From a checkpoint of a small transformer trained on Wikipedia.
Training: a variant of Muon for these matrices, 928M tokens, 7272 steps.
MLP neurons of a small language model. Each row is named by its layer, matrix (gate and up: input weights) and neuron, and shows model dimensions 208-335. Each number is 128 + 24 x the weight over its row's rms, rounded and kept within 0 to 255. A neuron's up and down rows have the sign that makes its largest values positive.
After each neuron's rows, "fires on" lists the tokens most often at its 100 highest values on Wikipedia text that the model never trained on.

L3.gate977 [ 77 152 140 138 127 135 128 159 151 123 120 150 128 132 170 140 127 166 151 140 102 156 137 111 119 105 144 118 113 163 139 122 117 128 193  94 130 132  96 125 109 153 134 116 113 108 145 109  87  94 122 154 166 138 126 157  73 137 137 104 137 132 175 150 166 131 145  92  87 139 171 126 133 106 130 109 140 132  82  94  82 144 153 148 132 110 142 109 107 129 138 119 107 120 112 127  90 154 142 104 121 150 101  87  87 160 149 111 138 138 149 124  97  94 142 149 153 157  92 162 128 139 136 115 143 136 118 165]
L3.up977 [122 143 155 112  87 131 122 148 121 114 103 117 103 165 132 139 114  95 139 118 133 126 115 147 114 152 103 178 118 132  72 102 113 160 159 115  81 157 150 137 117 113 126 104 141 121 129 104 104 122 131 133 111  98 105 166 129 153 100 155 125 127 131  86 137 140 133 106 117 112 146 145  92 144 146 121 118 154  84 137 139 107 167  98 142 110 123 137 134 112 162 153 132 125 122 131 115 144 141 145 154 131 114  88 110 147 145 155 111 154 118 116  94 127  99 129 122 121 131 119 155 130  99 133 149 132  90 136]
fires on: "'", "| ", "of "

L3.gate684 [132 143 146 128 139 132 113 122 119 122  98 140 160 147 113 119 170 146 102 126 116 162 114 133 126  99 126 138 145 146 182 133 152 174 141 139 129 157 198 126 153 138 161 124 125 103 114 155 132 144 121 117 148  98 121 147 117 142 131 118 144 148 134 134 151 147 117 145 130 146 163 112 169 141 151 126 183  94 140 109 115 109  98 144 114  95 153 150 141 105 148 146 129  84 158 146 137 117 142  81 103 109 110 112 134 107  94 123 159 119 132 132 108 124 145 131 110 151 117 140 115 106 160 150 119 126 152 117]
L3.up684 [143 146 158  88 113 121  84 135 135 146 149 109 135 124 143 124  99 147 117 115 118 123 122 142 131 138 103 126 141 134 155 137 119 124 161 117 106 124 136 133 146 139 142 143 113 111  87 134 134 121 114 128 186 137  89 139 128 141 105 108  99 161 154 127 153 104  96 136 116 106 173 122 164 116 139 128 173  80 138 127 116 146 124 160 126 102 146 135 169 146 155 120 132  86 132 108 185 110 129 125 106 136  69 166  99 153 110 152 116 118 128 118 150 118 124 114 151  83 141 124 140 158 150 192 113 100 106 158]
fires on: "to ", "of ", "back ", "on ", "in ", "well "

L4.gate1618 [137 133 123 115 110  94 124 143 176  98 127 136 178 133 137 120 108 124  83 121 101 112  77 158 123 150 117 120 135 114 141 104 159 141 138 134 154 100  92 109 144 147 147 124 138 135 127  83 129 107 126 138 133 122 111 116 102 181  89 151 164 136 113 141 155 110 129 140 137 144 103 157 119 119 149 111 110 127 137 178 121 107 135 116 102 148 109 150 109 145 109  87 151 121 110 115  98 143  74 108 161 163 143 192  93 138 158 169 105 143 127 178 125 144 125 129 140 140  51 136 132 126 137 128 118  98 130 126]
L4.up1618 [133 139 142 126  74 122 145 151 130 145 114 143 116 142 137 119 114 132 126 118 124 118 166 117  80  85 143 119 149 122  97 165 141 124 119 116 128  95  87 133 153 128 117 158 153 124 136 128 121  92 126 104  96 122 171 144  83 130 182 127 146 133 115 143 148 111 167 119  84  74 158 153 103 152 132  98 135 133 125 133  97 110 128 121 147 117 129 130 105 133  70 125 131  79 168 132 131 155 150 123 124 148 112 123 135 129 141 163 120 155 143 180 105 126  96 135 131  80 121 135  90 106  69 150 147  92  93 111]
fires on: "| ", "(", "of ", "\" "

L4.gate1742 [128 156 132  79 124 102 128 137 167 127 118 128 137 151  97 120 121 142 113 106 121 194  82 114 126  97 135  93 144 147 170 134  81 104 157 159 140 118 123 111 147 135 108 127 146 109 129 165 163 123 143 137 153 147 135 131 119  94 105 118 153 143 122 151 112  75 138 107 108 130  87 169 161 134 129 150 128 153 120 111 107 120 144 137 100 159 110 122 136 104 101 134 129 140 168 100 167 135 121 107 149 128 144  85 168 147 108 121 107 125 108  95 114 115 128 120 138  67 116 158 149 181  46 127 139 117 134 123]
L4.up1742 [130 144 136 107 149 133  99 143 102 141 142 129 141 129 151 117 124  98 145 125 145 108 139 129 157 158 139 163 105 145 128  95 129 125 127 176 121 108 101 152 149 192 148 127 112 127 141 158  75 102  92  91 120  58 142 120 129 131 111 123 155 132 158 147 120 107 159  95 133 124 118 111 163 133 147 148 124 147 116  95 155 143 150 114 124  95 108 128 136 127 147 146 127 118 137 139 107 147 141 147 113 100 103 146  91 193 135 109  73  85 166 103 106 136 109 136 140 127 141 125 161 128 115 155  65 125  96 118]
fires on: "in ", "of ", "and ", ") ", "or ", "("

L3.gate2006 [116 105 170 146  84 126 124 124 121 151 110  83 185 130  71 153 106  99 131 107 188  92 140 111 125 129 121 160 141 127 100 150 120 115 153 130 107 120  92 174 161 122 134 109  95 119 101 134 131 120 148 135 161 161 117 150 106 127 132 149 144 125 163  97 139 139 121 175 123 131 144 127 122 161 163 156  97 104 151 136 116 123 124  80 148 111 168  73 138 101 139 126 114 129 115 129 126 115 126  95 114 129 120 148 162 166 143 143 107 156 146  97 114  99 139  80 133 128 143 113 124 198 127 144  92 109  90 110]
L3.up2006 [108 117 108 195 150 118 132  95 118 119 164 178 113 154 154 138 164 106 176 136 135 155 145 129 144 146 139 128 134 192 111 124 120 116 153 109 170 147 143  92 126 146 156 120 137 102 176 115 140 137 139 162 130 140 123 125 187 123 165  89 148 127 159 127 119 123 160 131 174 117 134 165 106  96 143 141 115 103 138 138 131  95 148 132 154 129 115 129  75 139 116 112 133 109 108 138 129 139 143  89 125 126 136 106 103 151 132 127 126  96 105 144  90  83 140 141 129 135 119 138 187 188 155 131 153 138 108 156]
fires on: "'"

L3.gate1093 [123 140  86 139 141 119 123 137 136 154 112 120 151  86 140 119 105 153 154 137  99 121 150 129 105 106 137 115 188 158 149 113 153 116 190 121  80 106  90 143 126 138 141 121 178 123 118 149 140 150 142  92  83 119 101 113 115 141 166 108 128 128 145 173 112 128 119 174 168 103 138 135 134 148 142 103  73 121 101 115 141  99 160 114 130 145  94 116 117 132 124 157 111 177 204 120 134 141 111 133 141 100  85  99 130 145 171 151 121 112 106  93 160 150 162 144 122 113 119 103 137 105 124 136  73 119 110  98]
L3.up1093 [150 143 148 135  88 119 151 118 148 144  81 118 143 125 155 104 105 115 176 140 136 119 117 106 171 130  99 111 160  99 181 129 124 124 138 119 129 127 133 139 145 163 176 172 127 108  97  98 138 121 131 118 111 103  96 139 110 154 134 154 131 145 142 124 151 134 133 154 153 115 158 139 111 136 134 124  64 132 105 119 128 104 133 122 136 125 142 120 133 125 125 131 120 146 144 127 156 115  73 151 120  77 142 118 124 105 142 141 131 102  91  90 114 132 142 122 120 109 148 190 121 130 152  62  78 111 112 149]
fires on: "==", ".", "\n"

L4.gate451 [112 135 132 140 101 118 146 127 163 146 125 120 136 138 119 117 140 161 110  80 121 156  94 151 110 114 123 126 101 100 174 154 149 113  63 136 109 113 110 113 139 102 141 125 122 135  95 154 115 109 120 124 117 150 116 190 132 131 131 171 100 168 137 139 106 151 188 144 154 165 171 151 125 130 168 120 115 149 111 136 101 146 136 126 107 174 129  97 121  96 135  79 127 154 163 151 120 139 125 122 147 138 105 154 142 205 115 114 121 110 128  98 118 107 141 109 155 147 137 106 125 108 140 107  88 133 128 115]
L4.up451 [130 119 151 121 140 117 101 151 126 110  90 109  57 127 162 124 148 146 137 125  97 129 111 125  81 124 172 127 130 119 150 138 156 122 134 132 157 134 158 147 185 161 127 132 127 145 116 135  78 106 144 134 134 146 130 161 130 141 143 172 141 131 109 115 143 104  92 120 118 124 125 164  69 116 175 118 143 168 144 129 123  99 133 124 102 149 104 148 130  79 208 113 123  97  93 143 170 137 137 133 141 124 128 124 149 131  96 145 148  90 115 105 140 107 103 204 128 178 141 117  80 155  87 114 113 100 122 128]
fires on: "| ", ": "

L4.gate951 [157 133 122 195 112  96 149 120 113  86  89  99 142  90  84  80 141 162 125 104 154 149  99 119 136 143 152 110 122 127 112 103 114  80 118 108 118 166 151 164 143 152 115 138 144 118  74 128 145  75 122 136 142 148 151 144 127 114 168 157 144 124 137 160 121  98 126 142 117 117 121 155 108 108 135 108 110 162 128 129 119 117 101 150  85 143 141 141 121 151 169 116 115 149 138 132 127 148 116 154 153 137 132 131 122 113 131 110 144  85 113 141 112 119 110 114 115 154 147 131  88 116  93 160 139 123 108 113]
L4.up951 [133 145 154 126 150 104 145 147 136 111 165 132  72 146 144 115 137 132 113 114 157 185 111 149 110 125 126 113 119  68 105  99 138 122 128 105 146 126 110 107 120 122 124 116 131 157 124 120 132 102 136 130 150 103 103 125 133 106 167 132 129 131  98 116 108 126 107 185 105  77 130 160 127 133 127 129 151 201 148 109  72 124 105 126 124 112 121 143 148 141 179 117 141 117 120 161 132 159  97 125 128 123 104 144 127 166 149 169 143 135 142 101 119  99  97 126 134 111 117 117  93 143  84 111 137 135 148  85]
fires on: "| ", "later ", "also ", "then ", "ally "

L3.gate1124 [124  93 187 140  85 135 115 155 137 132 138 171 114 150 112 132 142 122 168 142 111 151 126 182 107 133 133 112 170 150 106 125 131 135 104 156 134 111  94 122  96 155 166  85 145 132 131 122 104 113 128 103 103 108 161 158 107  67 149 120 105 144 133  96 125 174 164 129  82 173 112 131 133 100 135 147 113 126 154 137 149  83 140 152 124 114 146  78 159 131  79 124 156 121 131 134 148 105 153 150 109 137 122 157 140 101 128 100 111 160 114 158 135 146  86 107 130 163 129 132 106 148 135 127 140 133 128 138]
L3.up1124 [ 98 101 119 136 153 143 131 126 149 110 134 135 146 140 113 137 135 122 189 134 154 138 171 156 133 126  85 109 124 131  92 104 140 128 105 146 123 112 125 122 156 111  75 159 123  76 116 122 151 122 141  91 115 143 127 131 142 123 128 118 130 102 150 155 144 101 106  80 160 148 111 164 148 134 145 137 113 116 159 189 137  91 121 125 119 127 116 122 147 153 130 115 116 114 176 134 127 119 138 109 102 160 141 157 120 207 125 125 167 135 126 145 143 181 134 109 130 150 109 103 168 135 116 176 118 126 136 143]
fires on: "is ", ". ", "(", "was ", "et ", "/ "

L3.gate302 [132 107 130 101 114 161 117 127 146  98 141 153 150 121 139 151 155 166 106 122 154 157 114 124 126 109 131 140 107 155 174 136 128 173  79 173 150 121 153 140 157 114 126 101 155  77 123 126 146 117 129 147 117  68 145 143  96 156 135  85 117 161 166 151 123 124 113 146 147  96  74 153 143 146 118 168 107 136 136 139  93 116  89 112 106 128 152 115 146 151  80 125 129 134  99  78 145  93 118 122 100 140 150 137 120  89 133 125 150 128 142 134 132 135 124 142 139  92 153 162  92 111  70 159 148 141 107 171]
L3.up302 [122 140 114 110 126 152 104 129 118 143 110 175 158 136 143 125 132 176 146 117  89 131 125 161 127  77 105 134 148 129  95 141 120 119 116  95 123 109 121 122 166 127 153 102 150 156 116  75 129  98 119 118 165 137 121 146  97 146 123 167 125 145 122 140 124 180 140 110 141 142 129 130 124  98 176 130 123 122  90 116  86 157 134 129 164 160 128 133 134 124 139 111  56 121 134 134 122 133 108 121 139 157 119 141 108 147 135 152  84 140 127  93 131 122 150  80 166 115 115  86 123 118 154 115 140  99 134 112]
fires on: "of ", "| ", "to "

L3.gate1197 [121 133 150  93 129 144 161 112 140 155 145 155 121 149 101 131 146 132 143 128 122 144 120 120 103 119  85 132 153 108 156 137  94 153  88 126 124 164 134 157 130 127 117 114 137  99  88 119 132 133 130 180 176 104 139  74 112 113 104 122  96 137  98 130 132 128 141  99  94 146 162 120 115  90 144 116 149  97 109 110 121  81 129 141 126  72 111 148 116 125 166 146 119  80 115 130  95 176 119 122 133  94 100 125 139 130 139 116 106 139  92 141 140 114 119  75 119 137 170 152 128 107 148 135 139 156  94  99]
L3.up1197 [131 119 154  68 122 157 123 136 136 136 129 160 129 115 109 109 145 154 144 136 127 160 144  99 123 146 154 146  80 122 139 101 152 182 118  96  98 148 138 141 145 148 142 149 111 129 106 142 120 100 152 150 141 114 142 116  94 139  94 145 142  89  82  90 129 145 150 119 119 126 173 120 162 127 134  96 144 115 138 139 109 131 151 145 118 111 125 105 139  84 146 174 106 140 100 147 120 133 111 127 134 124 110 168 121 156 123 116 141 170 123 107 141 120 151 150 104 114 111 138 130 108 109 158 124 139 116 124]
fires on: "of ", "'", "popular ", "in ", "on ", "common "

L3.gate484 [145 126 122 142 143 182 158  97 108 109 121 164 135 135 150 152 140 161 122 114  92 128  98 145 150 110 123 117 131 163 158 106  98 132 142 130 100 120 117 157 113 174  95 114 155  85  79 117 114 135 166 129 169 127 129 138 116 112 128 157 100 107 112 139 109 135 153 146 141 124 113 120 170 151 131  98 141 117 144  66 166 100 145 132 147 153 124 118  99 111 154 176 113  87 136 166 116 140 104  99  93 115 160 126 121 145 162 111 154 162 100 131 153 115 137 117 162 112 131 114 109 116  92 130 126 126 128 100]
L3.up484 [159 155 142 119  92 170 103 114 141 133 144 131  98 137 149 139 136 122 151 118 137 128  66 164 116 168 109 109 124 145 148 125 153  96 162 123  99 111 148 105 149 161 122 146 117  90 150 104  81 112 125 128 171  84 122 109 134  92 112 128 133 169 105 125 137 120 127 107 144 145 111 101 165 135 164 122 113  71 155 111 117 114 141 138 138 120 103 128 130 110 114 145  91 136 101 153 100 129 149 145  64 166 150 125 141 178 135 107 131 175  79 156 141 107  89 127 129 100  90  84 107 138 148 136 143 111 139 142]
fires on: "National ", "in ", "for ", "play", "air", "of "

L3.gate1246 [126  87 124 134 150 127 144 135 147 145 150 146 138 129 126 149 131 151 118 125 103 146 142 123 175 144 148 145 133 117 126 158 122 144 128 149 119 151 135 125 140 122 186 183 147 150 119 155 102 138 125 151 119 121 157  94 110 133 154 137 110 137 122 125 141 130 132 114 135  74 136 132 151 167  87 122 114 136  99 144 114 100 122 141 132 111 143 107 125 146 103 113 140 121 147 124 158 130 175 148  76 114 106 136 143 189 129 101 123 108 144 105 124 143 115 112 143 149 142 116 135 152 152 193 134 148 116 122]
L3.up1246 [104 163 123 109  88 139 120 172 115 152 152 120 140 111 141 101 100 134 132 132  98 103 133 104 173 128 110 133 126 147 104 169 149 167 117 119  65 127 123 129 131 168 137 126 162 108 134  57 135 153 100  75 150  91 142 128 154 188 121 129  99 106 131 130  95 151 162 114  96 133 119 119 126 139 133 115 155 139 134 115 131 132 122 108 181 124 143 118 140 130 102 163 170 110 129 152 108 108 114 131  87 136 143 102 134 166 125 125 173 160 104 152 153 158 141 119 157 128 112 126 125 114 141 166  75 144 123 120]
fires on: "other ", "of ", "on ", "in ", "for ", "all "

L3.gate668 [143 132  85  62 134 153 125  76 114 159 101 132 115 136 120 161 129 151 113 110 122 152 139 107 116 119 144  85 134 141 150  99 126 127 103 103 164 153  90 132 159 155 152 131 146  96 125 116 167 142 129  92 133 128 122 123 115 129 125 165 121 145 112 160 162 123 167 135 127 105 150 157 113 108 118 151 127 140 111 109  81 124 105 121 126 130  98 123 167 112 115 124 149 143  99 158 118 124 170 108 149 146 160  80 113 124 160 121  95 148 134  99 125 141  93 149 131  91 136 142 154 133 130 148 119  87 156 165]
L3.up668 [156 166  99  99 124 111 111 166 144 113  83 132  75 131  87 134 146 121 121 157  98 144 129 138 113 110 162 121 122 155 158 122 144 106 125 132 149 107 115 146 114  79 131  98 120  97 104 127 107 121 137 149 160 120 111  98 140  98 138 109 160 127 153  83 155 131 118 147 157 114 161 129 193 128 102 159 104 114 153 129 147 123 152 118 155 109 135  83 163 136 118 132 134 139 132 175 103 115 132 143 114 116 115 120 145  91 155 144 137 136  83  96 149 158  97 138 116 135 133 126 134 125 145 137 153 160 118 105]
fires on: "of ", "who ", "that "

L3.gate194 [136 145 133 155  86 137 116 109 145 170 118 139 138 124 154 121 116 136 109 129  45 176 111  94 133 116 135 127 141 142 108 168 116 140 125 147 104  87 134 103 168 115 104  84 118  96 138 105 172  78 134 140 120 127 109 171 134  83 111 121 122 134 153 126 141 146 154 143 110 120  73 136 137 130  73 128  72 148 123 163 144 107  62 112  90 169 154 124 100 141 119 107 134 120 154 122 121 157 126 152 106 127 148 138 152 171  82 113 125 155 132 128 109 139 145  96 113 144 118 139  96 168 108 116 171 160 150 148]
L3.up194 [154 106 151  87 113 124 113 158 132 124 126 126 102 126  94 139 121 132 144 118 144 150 152 121 104 138 101 136 132 110 150 122 132 153 145 176  62 131 152 136 172 120 114 143  87 139 127 161 116 132 137 127 137 168 125  94 141 157 116 104 145 171 123 100 155 122 120 139 138 139 126 154 160 139 126 166 144 132 106 171 133 149 111 105 148  88 114 121 120 120 167  88 114  99 105 151 110 122 129 163 140 101 117 138 107 140 130 136  79 146 156  98 164  83  72 186 135 142 148 131  94 111 130 152 138 126 117 149]
fires on: "by ", "the ", "\n\n", "\n", "| ", "member "

L4.gate970 [112 114 128 141 125 115  90 156 150 147 111  98 166 121 163 158 177 162 115 100 138 130 117 160 143 124 121 122 134 104 135 125 130 160 161 121 116 130  69 148 136 149 125 138 130 148 127 122 148 127 148 140 139 137  94 158 145 119 120 102 157 130 125 152  73 126 122 145 149  91  95 128 160 150  86 157  97 112 126 149 118 127 168 126 138 123 128 122 118 138 122 129 135 167  95 135 138 121  99 101 136 110 144 102 120 116 112 102 152 172 126 157 146 133 162 171  88 131  83 118 158 134 107  98 153 163 123 138]
L4.up970 [102 111 120 123 157 117 132 127 134 135  62 138 182 142 140 144 144 113 113 145 111 152 145 139 113 135 127 129 129 117  80 126 157 171 132 113 116 139 136 160  99 150 113 115 133 131 124 116 103 125 159  92 115 124 124 158 161 110 107  95 145  99 144 149  84 144 140 106 127 101 130 125 170 128 135 103 133 112 162 152 118  81 143 132 107 112 184 115  93 109 129 120 158 118 155 131 145 103 159 106 143 157 109 122 105 122 125  84 124 140 139 111 157 139  74  89 172 111 111  96 122 115 109 130 128 124 129 136]
fires on: "Votes ", "in ", "Nominated ", "Score ", "for ", "Result "

L3.gate1360 [ 94 130 151 112 157 177 117 108 143 145 157 140 153 126 108 139 122 133 129 142 153 114 131 103 120 141 115 164 114 161  76  74 122 126 147 122 109 150 117 149 153 115 122 110 128 119 118 119 115  81 131 137 142 115 128  98 122  78 102 181 151 111 177 106 100 111 142 130 134 175 147 137 125 106 106 131 125 111 132 117 116 125 140 153 141 122 104  95  87 118 178 128  72 133 104 124 132 138  99  99 114 110 108 121 133 145 160 174 110 149 125 119 145 114  99 152 154 154 103 128 101 164 135 136 138 146 111 178]
L3.up1360 [ 85 132 144 146 142 165 127 138 124 147 132 158 116 108  86 100 154 116 132 124 105 118 116 114 114 117 146 142 101 103  68 122 101 131 133 120 122 117 127 154 133 134 141 130 164 129 108 107 121  92 135 120 146 121 139 114 147  88  98 162 180 116 140 136 126 163 139 121 124 179 148 141 130 121 139 179 153 144 131  75 136 121 151 126 108 128 110 130  84 100 147 158 134 136 123 162 170  99 116 111 123 166 117 117 117 129 150 149 105  99 107 158 132  77  89 134 166 151 150 103 165 141 160 133 121  79 163  97]
fires on: "'", "s ", "' ", "-", "Community "

L3.gate662 [136 115  84 117 133 117 103 110 145 111 112 163  57 125 143 151 151 143 120 138 103  94 172 156 166 142 164 180 132 175  96 114 111 122 156 154 161 138 160 125 146 130 160 119 148 110 141 155 169 102 136  99  94 118 128 138 113 133 148 146 147 135 117 113 115 151 155 162 109 131 169 125 141 138 140 162 123 128 105 134 101 107 126 190 145  96 161 142 120 112  76 111 143 142 146 134 160  99 126 128 121 112 127 176  95 161 134 172 139 178 133 175 154 124  89  85 147 163  87 104 156 132 136 168 118 129 110 120]
L3.up662 [137 170 111 163  94 102 150 165 126 134 157 133 110 116 110 115 103 163 114 125 127 135 164  99 135 129 122 108 143 149 145 128 118 139 140  87 170  99 121 113 106 108 135 148 137 130 172 133 168 142 113 109 104 133 126 133  90 133 121 132 155 137 173 133 127 116 152 111 126 116 123 155 161 176 140 140 123 102 142 133 115 167 133 155 154 110 171 103 153 139  97 130 154 138 159 148 122 167 135 122 145 107 121  95 135 143 133 129 122 114 152 148 162 159  91 144 107 133 125 108 102 109  96 179  94 144 126 156]
fires on: "in ", "of ", "(", ". ", "n", "ro"

L4.gate971 [105 146 105 115  96 144 151 118 143 107 161  94 114 149 143 139 126 132 119 126 138  85  91 134 161 124 138 113 125 128 110 122 126 120 110  90 122  98 152  99 165 130 129 149 139 109 140 143 147 120 164 161 135 146 108 114 121 151 120  96 132 102 129 113 165 116 119 129 121 102 173  80 122 140 105 152 130 153 123 120  95 108 111 159 145 148 170 164 168 106 138 121 101 158 121 106 106 146 140 115 131 135 129 156  79  98 157 112 107 126  98 124 156 143  96 156 106 101 112 156 125 158 170 112 117 141 122 150]
L4.up971 [105 122 117 111 112 166  94 140 130  91 109 109 101 124 113 110 133  96 141 146 144 146 172 139 143 113 135 124 100 137  71 128 171 180 108 138 110 129 122 156 145 120 112 128 147 137 125 114  97 135 121 133 114 106 119 113  98 105 157 162 126  76 154 123 131 160 122 110 156 140 119 160 136 107 153 139 114 126 116 178 107  80 134 136 116 150 125 182 177 135 140 126 148 154 165 141 112 161 112 153 113 158 139  88 105 116 136 123 118 132 188 137 120 131 139 131 111 104  99 114 148 148 101 117 112 150  96 117]
fires on: "to ", "from ", "in ", "of ", "by "

L4.gate611 [131 106 149 100 157 150 114 115 116 149 128 124 132 142  91 133 121 103 134 143 115 155 107 122 128 140 106 176 148 117 151 162 133 157 133 103 149 157 110 112 120 162 138 131 174 124 120  38 101 144  77 136 123  58 124 167 117  98 103 107 153 134 205 179 121 125  85  94 176 150 157 135  91 143 158 116 120 131 137 136  99 113 123 113 154 115 150 114 129 123  90 101 161 161 126  92 123 119 124 112 135 172 103 164 127 161  67  92 132  92 124 120 121 136 173 146 134 173 137 124 128  99  94 151 141 144 106 128]
L4.up611 [109 123 133 120 130 159 122 152 125 117 153 112 130 141  83 161 121 104 123 154 152 121 121 122 105 141 123  91 177 133 119 139 172 137 108 127 132 160 132 118 147  85 120  87  94 187  86  97 106 135  65 123 114 114 107 155 103 118  95 126  96 145 143 135 123 154 107 119 110 156 117 118 106 163 148 122 113 107 159  90  88 111 134  99 142 144 161 124 105 149 125 112 159 151 151  85 128 112 143 106 125 139  98 132 114 132  92  90 133 102  88 114 129 141 143 138 120 199 116 114 145 101 159 104 112 127 103  81]
fires on: "of ", "in ", "for ", "to ", "during "

L4.gate588 [140 145  90 171 125 158 158 176  60 173 105 155 164 129 119 112 119  81 147 149 108  72 134 108 115 155 136 114 167  73 158 120  92 136 147 170 117 131 147  94 144 166 103 156 141  96 159 114 167 145 114 103  79 107 105  92 152  94 118 122 141 114 130 143 129 165 147 123 123 143 116 119 122 165 115 149 125 126 129 157 133 106  89 143 114 116  88 114  83 136  92 141 159 102 119 106 112 144 120 112 154 154 114 121 149 167 152 126 116 138 144 108 127 144 186 150 115 134 123 146 156 153 120 138 112 130  98  85]
L4.up588 [175 144 131 147 106 120 172 116  99 123 111 136 180 157 116 117 166 101 121 127 119 107 120 111 149 124 140 140 148  92 144 137 118 124 140 178 145 100 174 164  91 143 166 141 152 124 128 146 136  95 151  97 123  99 113 140  86 132 131 103 130 109 164 127 137 111 122 123 150 149 106 134  97 141 136  88 116 136 102 134 187 115 109 174 134 114  93 151 118 109 123 146 160 131 142 159 142 101 105 153 132 130 132 143 157 115 120 123 115 153  73  90 127 109 164 132 129 109 154 111 109 113 129 120  92 121 101 134]
fires on: "==", "==="

L3.gate1088 [179 158 159  94 104  79 162 110 106  99  98 118 163 130 141 143 106 146 149 134  70 118 148 144 119 131 126 141 162 165 114 144 111  95 133 164 181  80 128 121 144 178 130 172 122 148 135 140 157 112 176 145 173 102 118  85 161 131 116 104 108 131 175 151 129 112 144 157 119 126 118 122 132 168 111 124 181 168 121 125 106 122 148 178 137 144 133 131 123 104  96 139 153 107 109 117  80 119  85 140 138 111 128 115 151 162 160 105 113 128 116  90 156 127 151 116 121 113 112 130 117 128 134 137 177 145 127 111]
L3.up1088 [189 156 137 174 127 111 142 146 141  87 110 150 162 146 122 154 125 121 152 104 106 127 114  89 177 117 144 113 132 112 134 146  99 113 131 108  87 132 123 145 136 145 143 150  95 126  84 117 155 113 129 135 119 144 130 115 161 127 119 112 117  96 156 151 136 124  79 132 136 157 110 123 135 145  96 119 127 116 126 118 149 133 182 150 126 159 102  76  77 124 126 126 132  93  81  97 111 108 111  98 111 147 131 129 147 133 139  82 126  97  97 131 128 163 127 124 139 135 142 128 109 156  64 154 127 160  98 102]
fires on: "also ", "==", "to ", "She ", "she ", "he "

L4.gate1033 [135 122 144  84 144 147 144 123 116 130 169  93 116 146  97 130 103 122 130 121 146  98 114 136 101 112 149 136 123 117  92 105 104 139  86 133 140 158 156 119 176 139 138 159 130 127 171 147 113 108 160 125 131 119 129 161 143 100 164  95  92 138 128 156 132 133 173 117 132 163 189 112 121 117 157 139 122 142 139 132 102 115  96 127 118 109  96 130  99  96 166 106 139 141 112 114 138  88 111 139 142 113 114 134 115 140 101 106 135 123 115 152 116 147 144 106 128 123 144 133 137 151 123 146  95 165 156  95]
L4.up1033 [121 106 126 109 148 188 114 145 102 148 129 115 145 155 125 108 107 126 143 125 136  87 128 164 118 190  89 170 139 133 158 125 115 130 129 132 109 108 163  98 137 182 100 131 145 148 131 135 124 114 123 138 124 137 136 142 184 179  84 159  93 170 164 135 108  79 133 142  97 138 117 102 140 119 134 136 108  65 131 154 125 147 122  99 132 137  80 125 161 124 122 127  83 140 149 130 121  84 131 119  88  98  94 189 127 115 135 112 144 121 116 151 155 127 133 133 130 116 156 130 131  99 146 127 126 117 128 152]
fires on: "===", "for ", "==", "of ", "to "

L3.gate1993 [118 121 155 133 127  85 134 125 132 102 122 154 136 120  95 160 160 144 136 122  92 171 136 133 119 115 116 113 103 131 142 144  95 189 151 129 136 117 130 105 111 145 102 109 160 131 148 148 150 143 140 117 156 133 148 182  99 145  81 118 172 118 127 135 130 148 149 138 159 104 109 179 143 100 123 146 134 177 104 113 133 115 117 128 132 139 162 116 132  89 150 142 149 127 125 108 133  94 136 157 185 118 115 106 149 171 112 160 132 126  98  94 139 118 140 123 123 135  90 122 117 141 109 110 147 121 136 143]
L3.up1993 [ 92 150 164 137  96 106 106 126 107 149 133 148  95  92 112 169 115 184 117 142 142 160 134  93  96 100 158 114 124 136 130 154 130 169 150 117 128 136 149 138 140 129 130 126 117 145 117 122  83 138 115 101 160 138 118 171 111 148  96 114 139 130 171 144 138 143 145 144 156 118 110 137 174 146 149  95 146 160 101  93 116 103 139 115 122 115 207 130 132 111 146  96 109 150 144 122 133 106 141 145 142 132  89 111 130 146 113 120 181 101 135 143 127 115  85 122 118  93  79  48 121 137 117 146  86 116 129  91]
fires on: "of ", "for ", "on "

L3.gate1189 [141 151 154 104 118 216 134 132 135 119 118 154  88 127 104 136 125 133 130 130 159 102 112 138 141 132 153 141 154 123 123  88 111 149 133 123  89 151 130 151 126 122  81  96 137 171 104 148 137 128 156 125 148  65 151 118  92 167  88 109 138  85  86 146 140 107 129 133 156 126 134  98 140 126 136 147 117 113 107 106 138 190 151 114 131 116 138  85 113 132 110 136 154 140 128 125 156  96 113 102 159 110 174 142 144 127 131 150 129 121 111 102 113 127 151 120 122  88  88 123 122 189 142 138 176  54  91 129]
L3.up1189 [ 68 135 135 107 104 128  87 152 138 103 113 174  67 126 144  90 123 148 130  68 120 173 128 126  84 124  84 180 162  97 166 132 161 136 156 114 133 181 115 137  93 131 130 142 133 135 111 116  84 147 143 111 126 142 132 106  99 168 129 105 130 130 102 133 136 168 130 133 148 161 133 117 111 124 198 145 136 132 140 135  92 128  85 118 149  99 176 151 131 116 138  88  87 158 151 129 134 152 110 130 118 108 118 128 107 151  94 143 106 140 159 107  73 128 164 136 123 101 134 125 109 135 127 154 142  77 104 101]
fires on: "in ", "-", "of ", "from ", "U", "same "